{"hidden_size": 448, "num_attention_heads": 7, "num_key_value_heads": 1, "hidden_act": "tanh_gelu", "norm_eps": 1e-05, "attn_scale": 0.125, "init_std_down": 0.0187, "decay_shape": "linear", "batch_tokens": [65536, 131072, 196608], "train_tokens": 829100000}
MLP neurons of a small language model. Each row is named by its layer, matrix (down: output weights) and neuron, and shows model dimensions 165-260. Each number is 128 + 32 x the weight over its row's rms, rounded and kept within 0 to 255. Numbers have three digits each.
A block is one neuron, or neurons of one layer that tend to fire together. After each block is what it responds to, as a language model described it from the Wikipedia text at the highest values.

L4.down289:115141162136077117197141052159093121154150045151144178085153180100140130092172100124106131100115124087160130175156112159145129066107130113098128113125125106125129111091168215168153148164117121152197141154106162138134168159136152141109115154087083083109084089097093149106099171165110117096
L4.down366:142137158198178136153132104117176144107116104070056172100136160147128111125048131156117133130128102111138120128082116161066164113166135108136078114239138171099131151125143118158172131090122084062185068125119134146153163071129120071117162119125108120160145151096104166170076162090127121104
L4.down389:141159095126123085124153130218092145082168126148099175138156106158115156141141157125140144115167108127147104113123107094137153180070139133179190164128166112138131174166097116121109170132173133150104192092106199154043182136157156076095106119136128092149155089200139159135171086188185080109
L4.down392:102128140206141132154132087162151137099152114109096072168116066175082108109103152118163104042092164109170196081111134076094111141135141137081139095186128059148152076059130193139103128154105186137220095119139102153103137125094091143094124131098144157169061171083133100165137093148107149133
L4.down445:082139177086132153095082128134076119124158163099069118202186110183120154127173151169144174073169086118169154101110120106091117167104109160162128120162075201112068109131098166091162135099143130129179116080093194148029112073149123123137152116124148142131113115162123132107141122193088147058
L4.down543:202119069175151131144150130124119111108141176159101144158125163124089100146074111145112149144104129126173091104131133104107078069034087134147107130134080074101123129165112138143179104179138167163116128110188154137115128200096139161116104102124188147111151091139114090155141125108142111097
L4.down751:180073108188159095094113141146140165126171208090113104151120119124037175122084140118094122163072133127112162096113113113130127155157149125126114112137104150110138129175082145123115148174058108126128146123136143130160124141076098142159116130128127142154132146145043169165112141127127132120
L4.down752:150197155120172146025112077212147106161092135164166090155102068187123157090150088135218191113157078108199139161164083135084087079128169105112110185095132180112185090098159163158125175064095130157104115130104130126133100069164154094146166143108123124216144145076160140165183153148173091109
L4.down795:108122075104120097106144104196070095090138154116136145126132110137147126147198141105075137124097156124095159100108166118140106141121098074041151195159111118147096118123093182093102094119182149116139165143082103168138145127111110111118113192156153126189160125103130172114139190081130108142
L4.down1296:167152113100155108134125194139078082151135077076114142156125142099141102112200146126181103057107083137095153151107101162075148126140095090150182124176101112100156174136109127103141148115129062142187092149161186118114116126130131074087157097097067171176163123127149140144146141148150125123
L4.down1321:129098133017145099141159093184072144139149167120142197140101105145114124176125126087139134176074123093217129069188090122119122153164123164093161106160136185130143122135153125076112121114108143092144117137124134104129105078133141151081129142142137095122132098107092143165071039134081088138
L4.down1470:152143084075144127121163133177140117114141148167098151215131106132059114050109110147110166131119090104109099121094110083097097123135147118105120123123136169199111118093140112119131141121120148112106106151149101099153091140159168114157143138181144105136128123148184098152121141154037092124
L4.down1475:106186126123105136136128150148134149105118141126113101119132154110087115170114160154167120137151113115105117131143093055104121160175183134126095155180112121092131145157114127122120143098173135163157111105163121115104132156128113153117152093099193161148078139103146154170148182185187108187
L4.down1570:112074098134119130175179112145147081108150128149093100149133142164119099119120130141093084091106155115189109100160125059122114109103136096178151093142122140094097156110102187187123112083123136109163142166071189132207137134125099110120139123055169110146078181145135169107143068104098098087
L4.down1666:157177121119137143091166121087198171084145085094093180124171161139152144131166154142123148111127112168087154135078156113065196232104116087123130081162150075118145124087080143128128116082097152116098139148124144114075190143142097176117145070132101105161066104129176100101173126088120110139
L4.down1678:130211094127157145027071093152071079137144067118147122168132092103111140158181109102120157146093119113144133173109163104142133063096117155208117130131133162188101116135160096125127078130128120128174160157108129175073091122145095136142156117127220116125104085067101134141213178207119082175
Formulaic identifier and degree endings

L4.down79:074083181131124110138095190166136078162104144096143103145114121079152140079116167056143149131104109158162112141126136094106120143171132142135186074138103165162112125111123135136112140080135149151128167176114090181135163088147092150127167074123119066084178189085132103157171179122085114141
L4.down113:194132202157136119127136127117145123127113123112103166084100142139189163134113089065155189120140139098129124087089129125106127138084166149219089117114140105131140119117149101094098123157117092150140090082130183155060121098103142100171099104068184151176177112169129083180134140117158121159
L4.down231:154150140172149085089109110109069141170135158105136118117144164104114139150130130108119160122105150081159168075190144087204111099158131109159063101186144126142122136119138097109115104113139166131104118104154138150171095092134119096166071077089098111138163078202153136123186143133095131140
L4.down540:181101118137133166100161096151080046171155090142142149116048201149195104078139137133122127143158185107120113137099139144198115154081149113123072098122086114134133074134176071112095135122120080166153141105109168138105136048192119101091171073095175121200126124128150158163101085159220153076
L4.down657:147140060128146116121097111109151147134130117100162101088121142202104179116174173070138120144143124146096078086126153099176202083099116180097147163169145096181138108096094154126178119137144126153126134153128128101146161131116170151116122142168136109109142103127152114053096102080128181069
L4.down789:125070103089152070204102090084144134161126076164154127104122092131125157113131164144107089085099136133162125109072109108146091111111167120105075139077090182197146171100096107127112133180048096099096095144092147119093143127117149097123064138065190183145105106129163175122167070125139132127
L4.down1105:101153136095152100181118140072098121126125152079038160107131111169138112157139151140091166160165088137122130130091170154182136129097163140138125143112129116123142095139118194162121203121085094155090141140157149136167094145061022115079121163095116118108128100124102105160094132096111103149
L4.down1279:206139149177141132122112043094097146098141068117114099144070142179105123088078119101161185123164113068135125093078125161123133070118071115065104140205138093139076118112188132119164139140127080145201153155150152130163132134160084054188120112143088149111107126125154112142095129168199155097
L4.down1337:108103110113112132052127066229143150187120134092125141139133167122183105064135158077141137118172144080140113118155167118184172097100148125147164084119128120179090113078100142140127085165158131111147124171207129137133120141133138088100126070136156111154111148135145121131130109067126086131
L4.down1343:223099124093132155056099200136133105093079121098091134156125163144103162164141139026111198140150149078097108119160148109151130149132140094151127110130142123141105184096137145112111026138122180117152119116129175107158132080132111092136102052099222050099085151157094138125088104169105137093
L4.down1360:165185134159069085126124133157099137179124094123155110095080196111200108149112134147171121124138105091130104164123170177097089091185076091132124142108087113178131105095148091171157153088122090065175090116155141172107132078147075175187107130049223098132129132074111074155152147152130135085
L4.down1392:145075127148136079143120130090146126114122151061171139126096169141096087104150168144138143075146188110170069110114115133109118089103088133202190158115130123163135088136094070142174117112133170098108158049136115204166112111172095165106116105111175123099081191120180114131124074112134114141
L4.down1458:170082178157118121134084063136132115158115144148187157082079111132159129109153101107120145107094091108122105086118123107113104151153136168102088141098080083137118141168131177051168101125120104203136126117103194089114107102135136098106116111157159110109127086121093146137023132114103190131
L4.down1566:102153142147156142152159155135177144085099177122163136156118105072112180162146123113120151123147122137112164148125095189173151065128118155108167108113078113146115146122090115151112111113102131138154096045120089118140122120155140092124145115149100164108098090109101165130162097088055140132
L4.down1588:164117180122121134186092126108119124129158154130177156111111087173119101162144141084157113092070109153137139136146134114103099110186123116142123146110156079095149141173159077108121133173135168100107145181147080216153094143071113157148142149117138155096133155113092166139148150164126144187
L4.down1735:169101064170127108092097093108148115131131168134103118189132104157016136101136133181162097137021131172141116056143121114115188103133122187165148089161115106103177102103116093124159153140099167094088082138138116132105107173127151091140116115115138046145098100155125148095087080093138151080
High digit tokens

L7.down367:109118159114139152180106154144131134121127130133159084097149088129092175102165084063143099087073127110135137132098166174147110168113117127179082121106152060138121098054093113120171122163124101160147105107110220121108038200098143121129095121107125109095111135116125114190083151161092116152
L7.down442:129129143108141147155168142137177133081177081087118086127116142112158100124086097118117055130134094117139077130151141104153137122182138052155116128080092114174123141136137122105076139122097149181145126164128174134158098164127116098123068157135099163133103125109162172146084108170198117104
L7.down958:127104169165112141101141080138125109114116128086170147123131188144128113082107097140078130166066125149151131110114112137155140131142127116131183156149072129115129146111139123142137155144082113149150131182144118140137094199114128167077129173154165162090141174116155116114099134132178068134
L7.down1692:069133069127143092039119187101123184173103134118147165171105119062096142133123101081166129118102043103117125109171151094171138166135135174152078101125125118130121082105133105160126181126076143107088163103087118057195107214109149124109133109160149142149089142092113157140072023140184128085
Location preposition after venues

L6.down288:163127158128126135142110118166154127083137126190145130132139142107096131146171136118115088090103152155163117164169099176157062115149121149137162214114181183102156103137137100156099113152132133139088171127138136124165108092146034125142130100163182129136124192142157146089150098123211119099
Education completion points

L4.down33:104056173163109121118142144133175180146142111159110120116091168075148120092156108160129078104155185126088106113155164110065141106149162150091131119151090102141134088031070104161160086124126097115139144083122157126185162094135166101138077130145158120118147158146151158136147106111097112146
L4.down220:083107120144088135135116131174141168167143155134122089092108112160175115251098117125105137168133162148165140122073107081097113139154094112123099164153145148132087125154163096137217110140146126191100142090100130132113075152111187123117128076089151106184192143120129099129142154184167106185
L4.down249:155154113125111073165148170156110118134133116106124149159161096116107127142155139173076162164161155166191139126122157119151174195130132158147158166118119146097131096116097084078112165118122132109094128146126133086177111101129118137095139138146113078156105098130096103165180108113164100128
L4.down283:100143112136128088110175168092160119115132116136140112130117108087129155160148136146078142193110173180157177114130158137101103135098159127144183127155139152111164143129138137144174085056133130185084175102139125109086030156151122144146104140079152170190153101119138123129122143184135109096
L4.down294:177120118113117092133126102129117096175120146175129122150119123130145103141134112073107112111141111130133156084096132112110139129191162160156043181125178104134151110157138107071150117102151138126135151138131102142129153130197109105080101167073121210088120111142135096080151137107148146136
L4.down390:118074138122154125109065108096214134124168083141134151097135138126132094190122149200116206107109136175132148166134107163121114116129135135157166158071105129089122108113174131182142095157114110122094175187066160148176162133132154085111144110083166123205102151138157077127165178162124112122
L4.down568:117123109135115063124137179066134097118092109165134052135137104101146132140088159048101130115135096129183122177113153084109128104150123076149138125161161163121127137183142086175141138132136209155088135143146111084143109155108041156154090235092116119117131128122103160163134066127096103112
L4.down867:168090137154125137074175138154131130090125127156127176165128156143103142165112057207140107078134147167133206166120099134104100172114086169162085107121107116136136075130149067075140130170145057146123179084125156128163132161136130079169125091114123086131112179133126128112082137138155109098
L4.down942:124128142143108147127123112136088106163158130079077102130167156107156070146162133106106109155101180110126178070090168095071181172122208114104105107154123147151133152133193176066147145140107109170151102110117139097134207080056108201118100142168158180097085185162107140101149142092132101096
L4.down1019:105127146094149096108124077185096140170167120111187133056191170119067087108153134189090113079095085143163090161108135087128108126138104149195096124154170106132112104170128129081170123182183061215119144153129179112172113128187125101169164114063163156127121112200135125065153099099086062085
L4.down1197:113144162082109174078141103188176127195115082095096094169162148157092124151147110132081127108076118143167107136107082092140072124109163132156155167131123128161112112066205134131118098177120188151122100203106148140112083154123122083092203159113067105098139110078164161128162124113129071158
L4.down1324:145094118123126079160126090159184090069092064125164127097123148150132078066102155135082132108115081107139151163072112086152088196111143168100107097160156131135108140137154147100107115145151212152085102150186156141125143126128104097134160127113158132177107187110050148138187119150139116081
L4.down1599:139129126126138125136090072104128149110124143103105091147152114115109135154118153132148129089036184140098154142183092129134126178159134124115129157124114125128081089079167130113186091115161159117120089106078150148114123122114118128078147073123118083142123171100140137115112163143110150082
L4.down1603:141119148143158086121159105127112084107086120090128200078107067140150138180170114110117124176118141094131145135137109153056146127130150103113172204191133152138109101119081109095207116084155161135152159075102098071112164116152157137159089118149112096158121142166093177154120115113107107160
L4.down1742:073098118071045171084150143136104134127155049170143165160087177133139130157085107159096137161117099150114122135122095120112131132143082145185129191137158139126122118166150082120160092132177139130119127084154105150137168075112150139129128138151150073110169149092110138153149130108141145116
L4.down1748:119089143114172082178087117121159148091066166176069113130051128123091148083158035142104171147125147138169138139104100139125075138158127125104078113179171121102098107120147184137126142120125216162142121110113149197154154136120178167161133208087095158186119108156077155138150161088155081096
Numeric table cells

L6.down513:140144091169157090164100103114118160104209142154084106100109159117084151119095128149170115155090161139114159154087155102103127109113178150166096136095153134124108206119128140105141064166131107081152078103159114135132139123160186091114183155124089109136140125157105131140072126122116138109
Number-internal punctuation

L7.down493:104118132140209188113191122135091161161081125098102158119110113184108153111114128160087144124133129158093160131159110090167076123123174097099071155110079085117170094110125112110161081135099104116156083117087114168151118069159116100114141123168180083088128181119185157103160143125174143160
L7.down878:113178099129091086160159169140144119168143100143122146171138211122129182135172132141139109136167147113074077148112114140105105103140095126188128130093108157105095118100137080191139110145148080154156151163165142124106090124097133136107151152098110110118152186078117145137087157128183102119
L7.down1278:134120176130126222122197106035179146110121148131126081152088163112125118180118135145169159116119155126091157069122144101143087164161098152084055159041108139094163150207212106125150138115119152139208142076127129155117178038133144052104077123138155120179157091151111112112167124131160087100
L7.down1342:138119127145161141169126153145121116107121095073104126037163146119160097161136111139159224140096081156176169123108116126110119080148142112140119146119130131146125134116140154112107112162087181093141111129176197126193161135088141095070149125121153166132043175086098157178160136160193196166
Digits in numeric figures

L6.down755:168133145136158095121156152077112122130125175132078108105089109164117163118130181184205091123131131098152154125183122142154146112138102089117087108159146174123100120146126127179152195117106122139114138104124157111174176117172116196110129118126046097051128119123108166072072095119169160135
Stats table middle numbers

L7.down424:136118149127142088135088166170114115123143123140097128089127177112097128136144143136077091119155089148059082152158109152123115127141177083147125128171188051118139123125139101119084088129142137151137127129132105115148115111130150110117164118070114078152127144122119123177137120137116108083
L7.down617:152182166112141108146082136159073136107125161130107084148162168103084156092144098122128085143094140091112130137120110095164130171168105148137173110085175165076125140106103133146172173107166133135117144140127145103143179078135150093128148130113103127108131037134083110115106115136136085182
L7.down1177:072129144118161130152140129080112120205126162122101129158134171122144135134153121103115202142150159091097072144083104085101155143116112146132204129115075139097113146152160090092125184107188129152141128146119124139087117133185137135114120153075124065074132077092132150139119132085146158144
L7.down1297:148062126149108163125135116106163182107096136104141123113146142102124109169144123093069095090132168200095132106146134109105119160139098052124145145195102063143098111105092112104110147040078139184144127099121199171096080151134125125141111124118152100148171178143167104120093156104142119126
Digits in stat tables

L7.down451:120167100169152161106156125154163177121083096115172103180133126172050150106131079194096154165103113213131101140142161157163180126101133092101134127147121152123046181126127160151129098138117127112077174210173108137153098070194108116172093139147070152126119123069172054152168112094070219094
L7.down464:096150135201150133131163154134149148104133127115093122128126111106164118168137095146160135105169155151119170099135165185143123115156141181148124142095090113114084152182125165145180071142100135127093174119105156102130174100121145134094127121113156150137137129140169140073087122117099162152
L7.down1044:115162076110129147141175163141150127138128112115121177184139127117107134097140124147092144142171137147112146154145150148090102141182109190104068126094097089067066113082173141154138104137074172207116154118163104158117110067097110108138109096091105121135137170157194124142120108180059161141
L7.down1345:142121179191175151159122160101097189183097073124124155092132099133139135132096145123099149108152133137137119170193195119144166086097150111122092121077111200141145116111169156134177089102186136139146137172136116046135136109108180113156114146100125096131142119154180127156133105072143122169
Year-start digit "2"

L7.down0:163121126111140135120139119159180106201166077192141143127090114127204090137097144093166109108084116120160092123122124091148141125122089160084147144077156136177094180090113158116113156089127136131150160102111130094131196099194127125056106163078123177059171179118171087083133143125138153101
L7.down420:069147077123167158109122149155134126112136127150118122142155100114161143158141158136143154134149183125148129162192105133150183141121142146074184112115143072091142178130084131102077155172142140132146145074118093109150193114107179159149132151112153142105095122144094144093109165136190110130
L7.down614:136136088080132134170130105128130120100138129182096093125122107165179145165128129129127152153146126116079159172191191121095135122118147130132083159097104101105120198191123179193165102114140116127177131110119099094114117145153113077105148105067031152109150165120171109144145132163146125161
L7.down677:046154094145114123135151120147130102098097131144155130101146169093151083104095184163167209098139175138155111113155102066186122082100102095091102088144173113109083108148106164150141145158165116084154083113109121168121156120126120082148150134117127155072071066168172135138079076112141136115
Leading digits of table numbers

L7.down242:093110116129147171110206116125081143116082166183115081178088128136111123111181113126116119148113176158164172129166068130129146097159047175145150082086088103131131117083150115171135101151117055154098139160187151097117091092091098084101132097111114159142179172115130138139072084091130134120
L7.down820:111089157121137155201125062081164095145120139128162151149156132132139090144115121144126133199154158158102105117079157107104155157150180118156135130101117177136122154047104108089162139121096167135107117133135065110075162137130098136113123148114118091154056174103095119100137129204151150161
L7.down1366:101088118129101090099151131154116120175103117067096156186118194108125118090132126123136152134116112105124101122114145055069131131054124120172077125124093143131152045128129139133116133147135129109132143130132106173092127144156108172121110172118139133141162166172119119152129124127041101162
L7.down1562:120151134141081140115131134113112127111130137126165171158133203158122146109148150184137108121103143169123184110116140103088119138158038136126148139136158109060105067148182180141127130117092158132122127156141102139039133100137178129095093189089120120156130145088139093126081127133111110170
Units after numbers

L4.down45:113165108192100147146115145203129140106101068145099117119086082185159130131098161110070146122156108146094098144114217171144134077095107156176112112156115081117118155125116118219181063134183127109123121092121141164102189101140164152080080121125107131120162109112117132155115123091090178116
L4.down311:147171145192157139111094153103112165133118092053135132101136106138140129157157144081150107105143190178144151140070140147112183105140179163112117119182045126198115124067123137137102102122165156195093120128156102158160129099164187142109070119136127121090139150141091132093173073146074170151
L4.down573:160124091100142144117124133122130097155082131154116127148162186083088097128197142129160121076092094223131186114041134089115078141134110131178100140161126157082083061128159199108063178138070132183090131127121131088134176120112137163174088084063121159111140108151115050077130105135137071185
L4.down765:120125152094177099064109101145173159146124184109147206180117094079115094191061140175128151177152115098093169150113127047143139105162112131086102143114187177157161103078134161106137159158183064122087115163141121100151103114129105079168130114138177165183157123138128174100132104191169121133
L4.down845:075152142165081143154164157109121092084126085143112107190174154144094155136125139107163152222125108108113120180110045164116199147140162150097133154154087174101122140128184143134132128149139168139135149141147162134154139097179138144145135066140107149098133150119173126173112097124147090146
L4.down862:092162112143111044083120106139144131101132034183116174206072107137145110169117073114113117173131131156101091129159193146153115156102107179156148159163148153085101056090109127165171168147098047134129116124128129151156126176163078108096177103163099106102142098130093101095126120119112141121
L4.down1049:166134120115180201161098093102133130107096124117105123104129073143124193138116096164094163123128102093130129100085144180080109166168123119145189158085129208155142116156140101097069158136099158165183086088150160134153081173117108184184103119095174105143123114200139117105118078148110165112
L4.down1318:078142145087153074086106172055106142138104143115108098135146043119132114148123112103161152138106091117101122117108124110100152095095188097081126116144111165162143149105076103129091079107154095099135088193144109098152075120077127171119152162173129123127131110156097087109177126124127154108
L4.down1351:112167113126130095158122113079187158131100079159158102182124109113076127157163114120100111161149165149109115095128167133150145124128157133092137144128087155056151137121122110163125108121152160132173181133122131125105149163104117123162123127110126085083123102132156116122082111136138082081
L4.down1365:144139080165144105098102131091107167167157100123157163134080203179111153142163057152095122141140161173146153136118092118149133142177105207175097109159135120076161095095141137088156137082098118088087118111128101098128147088159208176154124127102130117133090122166095161127080180104093100149
L4.down1388:129145167109118164098082158157105117141149128095145152110116152106144133098138127133111098154157144079103093208148158098158144063099189136159186126158125177091090136120053125130119179143139119143092141070137087137095116137145196118123162108079113115146183080100104135131168086080140109092
L4.down1446:165143126121128082147181096132135148055184070178181118100078105083148126148151121143172120103153121160074138110116155145137162145162105138156057119105132133094071174171136134139118123196157077141121125116147055142137069132107043166108107139132118135150166093145106134118137077136113100095
L4.down1539:112155088092139143059125148153161132170122089156128194158071180091156119138134091163121163096132120123140121070113156109120071133180101122096136136143137159157161187106130148112167137122093095164123102112142106171112093176131134109157186129110180081152098116153087150093152096128161154135
L4.down1629:138127124117130057174090159098141183170158133139108091144175177066141146116093160172078161106142149120119117158063163113128142095167086108130104115131100122172162175096119042127127127115132120113152105184154081130060125162178119144110120146029163043163156117130123161179137146128150168089
L4.down1650:118144122093201159136093182111135137118159157122115113196144128109157133100102151115102136099188204081168132124127150139140111137125120127126074087124081138136151133097147124155196143119156113152099105096099094118105141162146130199149183144219102123140172111164140064106158123047114156128
L4.down1754:150156146114091184142116108080122112152057104157127184169117112129066130163132132095139118127106149104099177098133108076122145113148088142147116119060117130108081165118140093096131164152115188111167118087156144094172166162114101112125154119114129132084101127173057099078147141135160183151
Year's first digit

L6.down390:090134116107176111143113127136147110152154132158127126064151021164140120112109195114137135136170095188137090159134103170134186093090130127165107126111087107064113091168193099156087140220117069147118134135214134075084129106082115137104129148144089162105118107145172071131167114151109199135
Year onset in dates

L6.down169:075123089128183135099143116145140142104144077167165192111145110133095170111147101067114142132154107184121121197156127139157120145132145143110090116151146102117142141123129116191124144154111119115084133168164067136059098073114107181051090165140156095169128170076150100182138146093160148096
Number digits in tables

L4.down34:116114140104172103164121115148153078111121157093178159104093181134124108152185138108085165106124129125111142127151093071154133200154108171098108146138177158193109134102128091141141163125152100188121101152157128146067160116178119146139135102177125092127088110125121144168145138131103139121
L4.down69:160171132146150200099142159126126142115129149089098120061145131138145118123106086129096127093118092136136158156197165074193129154099096113143162152151132148162128123152171104121165163110164079075118134146154134144124122124169199141101128150166082121116159085186105107178074106092134068149
L4.down120:122087161122160098123162209148169127083119144104140107121092089120028138119208055140169120149152161180081101152123070158131121108149140067123107135181189096069153071133121104105081158102103132090118083104135107164110108083155105113092113119121103098065068092101142207178085140104092121148
L4.down129:148182114162113146058129086144111087064069132211149152131163090132075108070198148120121179182111128091144070157107111131104127131086125161154101131141157117056177049122079186137072058079161090116116108117099118173136136173129137130093145117194095129075075053107129117115135134163154137115
L4.down134:111146155113143103122095194107121128170167110142126159107092099142121103164126067135104121158106165160096164212104100096113164123074148157145146164111190159139093079114099131105117098108064108149155121168102160160105105130143121106154149162177109085171146085106109129170120214147086080118
L4.down537:128214095153165185063159157137192129090107121126166168126117131107092089158125044129129179136093153122139191092101142129118078129158090123090148179165082110150127108143103149118128113159143073125184102160156134168129115184135120149135152158106147159108120127112107118090101153067125074116
L4.down590:122157151098108114185097180101129163170138141091090159170146180115088161106077140146166140152118145123147162073148151126150141133086126102139167185153090155133130126150140109141122158125108148196159103133138105120146111114130114102165163127108123058134168123125089155112135129121128081150
L4.down808:130094113132087096129154107132130175122125138110115112217135090119169169148124129124116149126124161091209162116119099112146134146099131164190116158152150142142172062123139174085128152108132125150132150083140123127108140148114085148134162138124120146147091101136190176137085117146124158144
L4.down945:147126162134097126121145104146111180124094180142142133119158160129084120146100071123129148073145088088172157071131146123136154143159171079109124092093105150124141146137120132177146121168154071136086190099087123086081151119105145146134174183101082122161109074090170060119131180143126095149
L4.down1015:126112131141155068141112148083169110153132139134148120148123106158111131171144108090120137141135127111129169051102091144127112146191183168147097120138085155187156208085110104173075125138116190156119176106138134131105154127156058167156119140123107152118153124172149130119091148159124148125
L4.down1030:131131163077105128196156121113140142115143219140119134132146099123107099181161106123101111129154113146107151180134107143092138137136148115176098154186119097169105161100123131132066158152189108134120115139113098164124089133128122138151168151102063153145167213170085112144141080090144166141
L4.down1136:124136106140165130099151106131108162126103164089129132128132174090109145090083133132179128139100086088089127148134154140131070109161103114118046170078107134095112078094089143076110137118118150174085102158152076136139141164159072138045102221140165158126141146091140133099070128113152170119
L4.down1187:076124103114078059182109084161147139156065180104123119150164182126146117131105109128147046142102136152067122144099127081183107129134138151159158090092197175116118139154119211111126126167109153123107096104094160117141158094102113109123124127104063183101174155168124139153167108127201112156
L4.down1213:101109068071130155126114122141094143112141142159128108155126130124085107140118118092105135104140173134094129160149144052245130105116136106126129093125129119154056138136161050134121135117116088120112158083112084198151117126179116169113132093165132102116089070129108121100120120092106154188
L4.down1281:089162159115111135143160115109162124115127137091143175155141155144106113121098176133112106101113102172126120089129139127143136102134094112137112105141128127147130141116134133033106076112186098167147122086137137132144107161110072047165073161179149149124088147201144158132133112103123057114
L4.down1715:085132131060190065138145122146111129124142111091105111135148106148106158093138128128082162163087100079172034081156068116136079097152140173145125045130070113188114111092165151139113201083134116087192147092165150177086099121148121137103135118177088127168123172184106143158127165106155162083
Institutional name connectors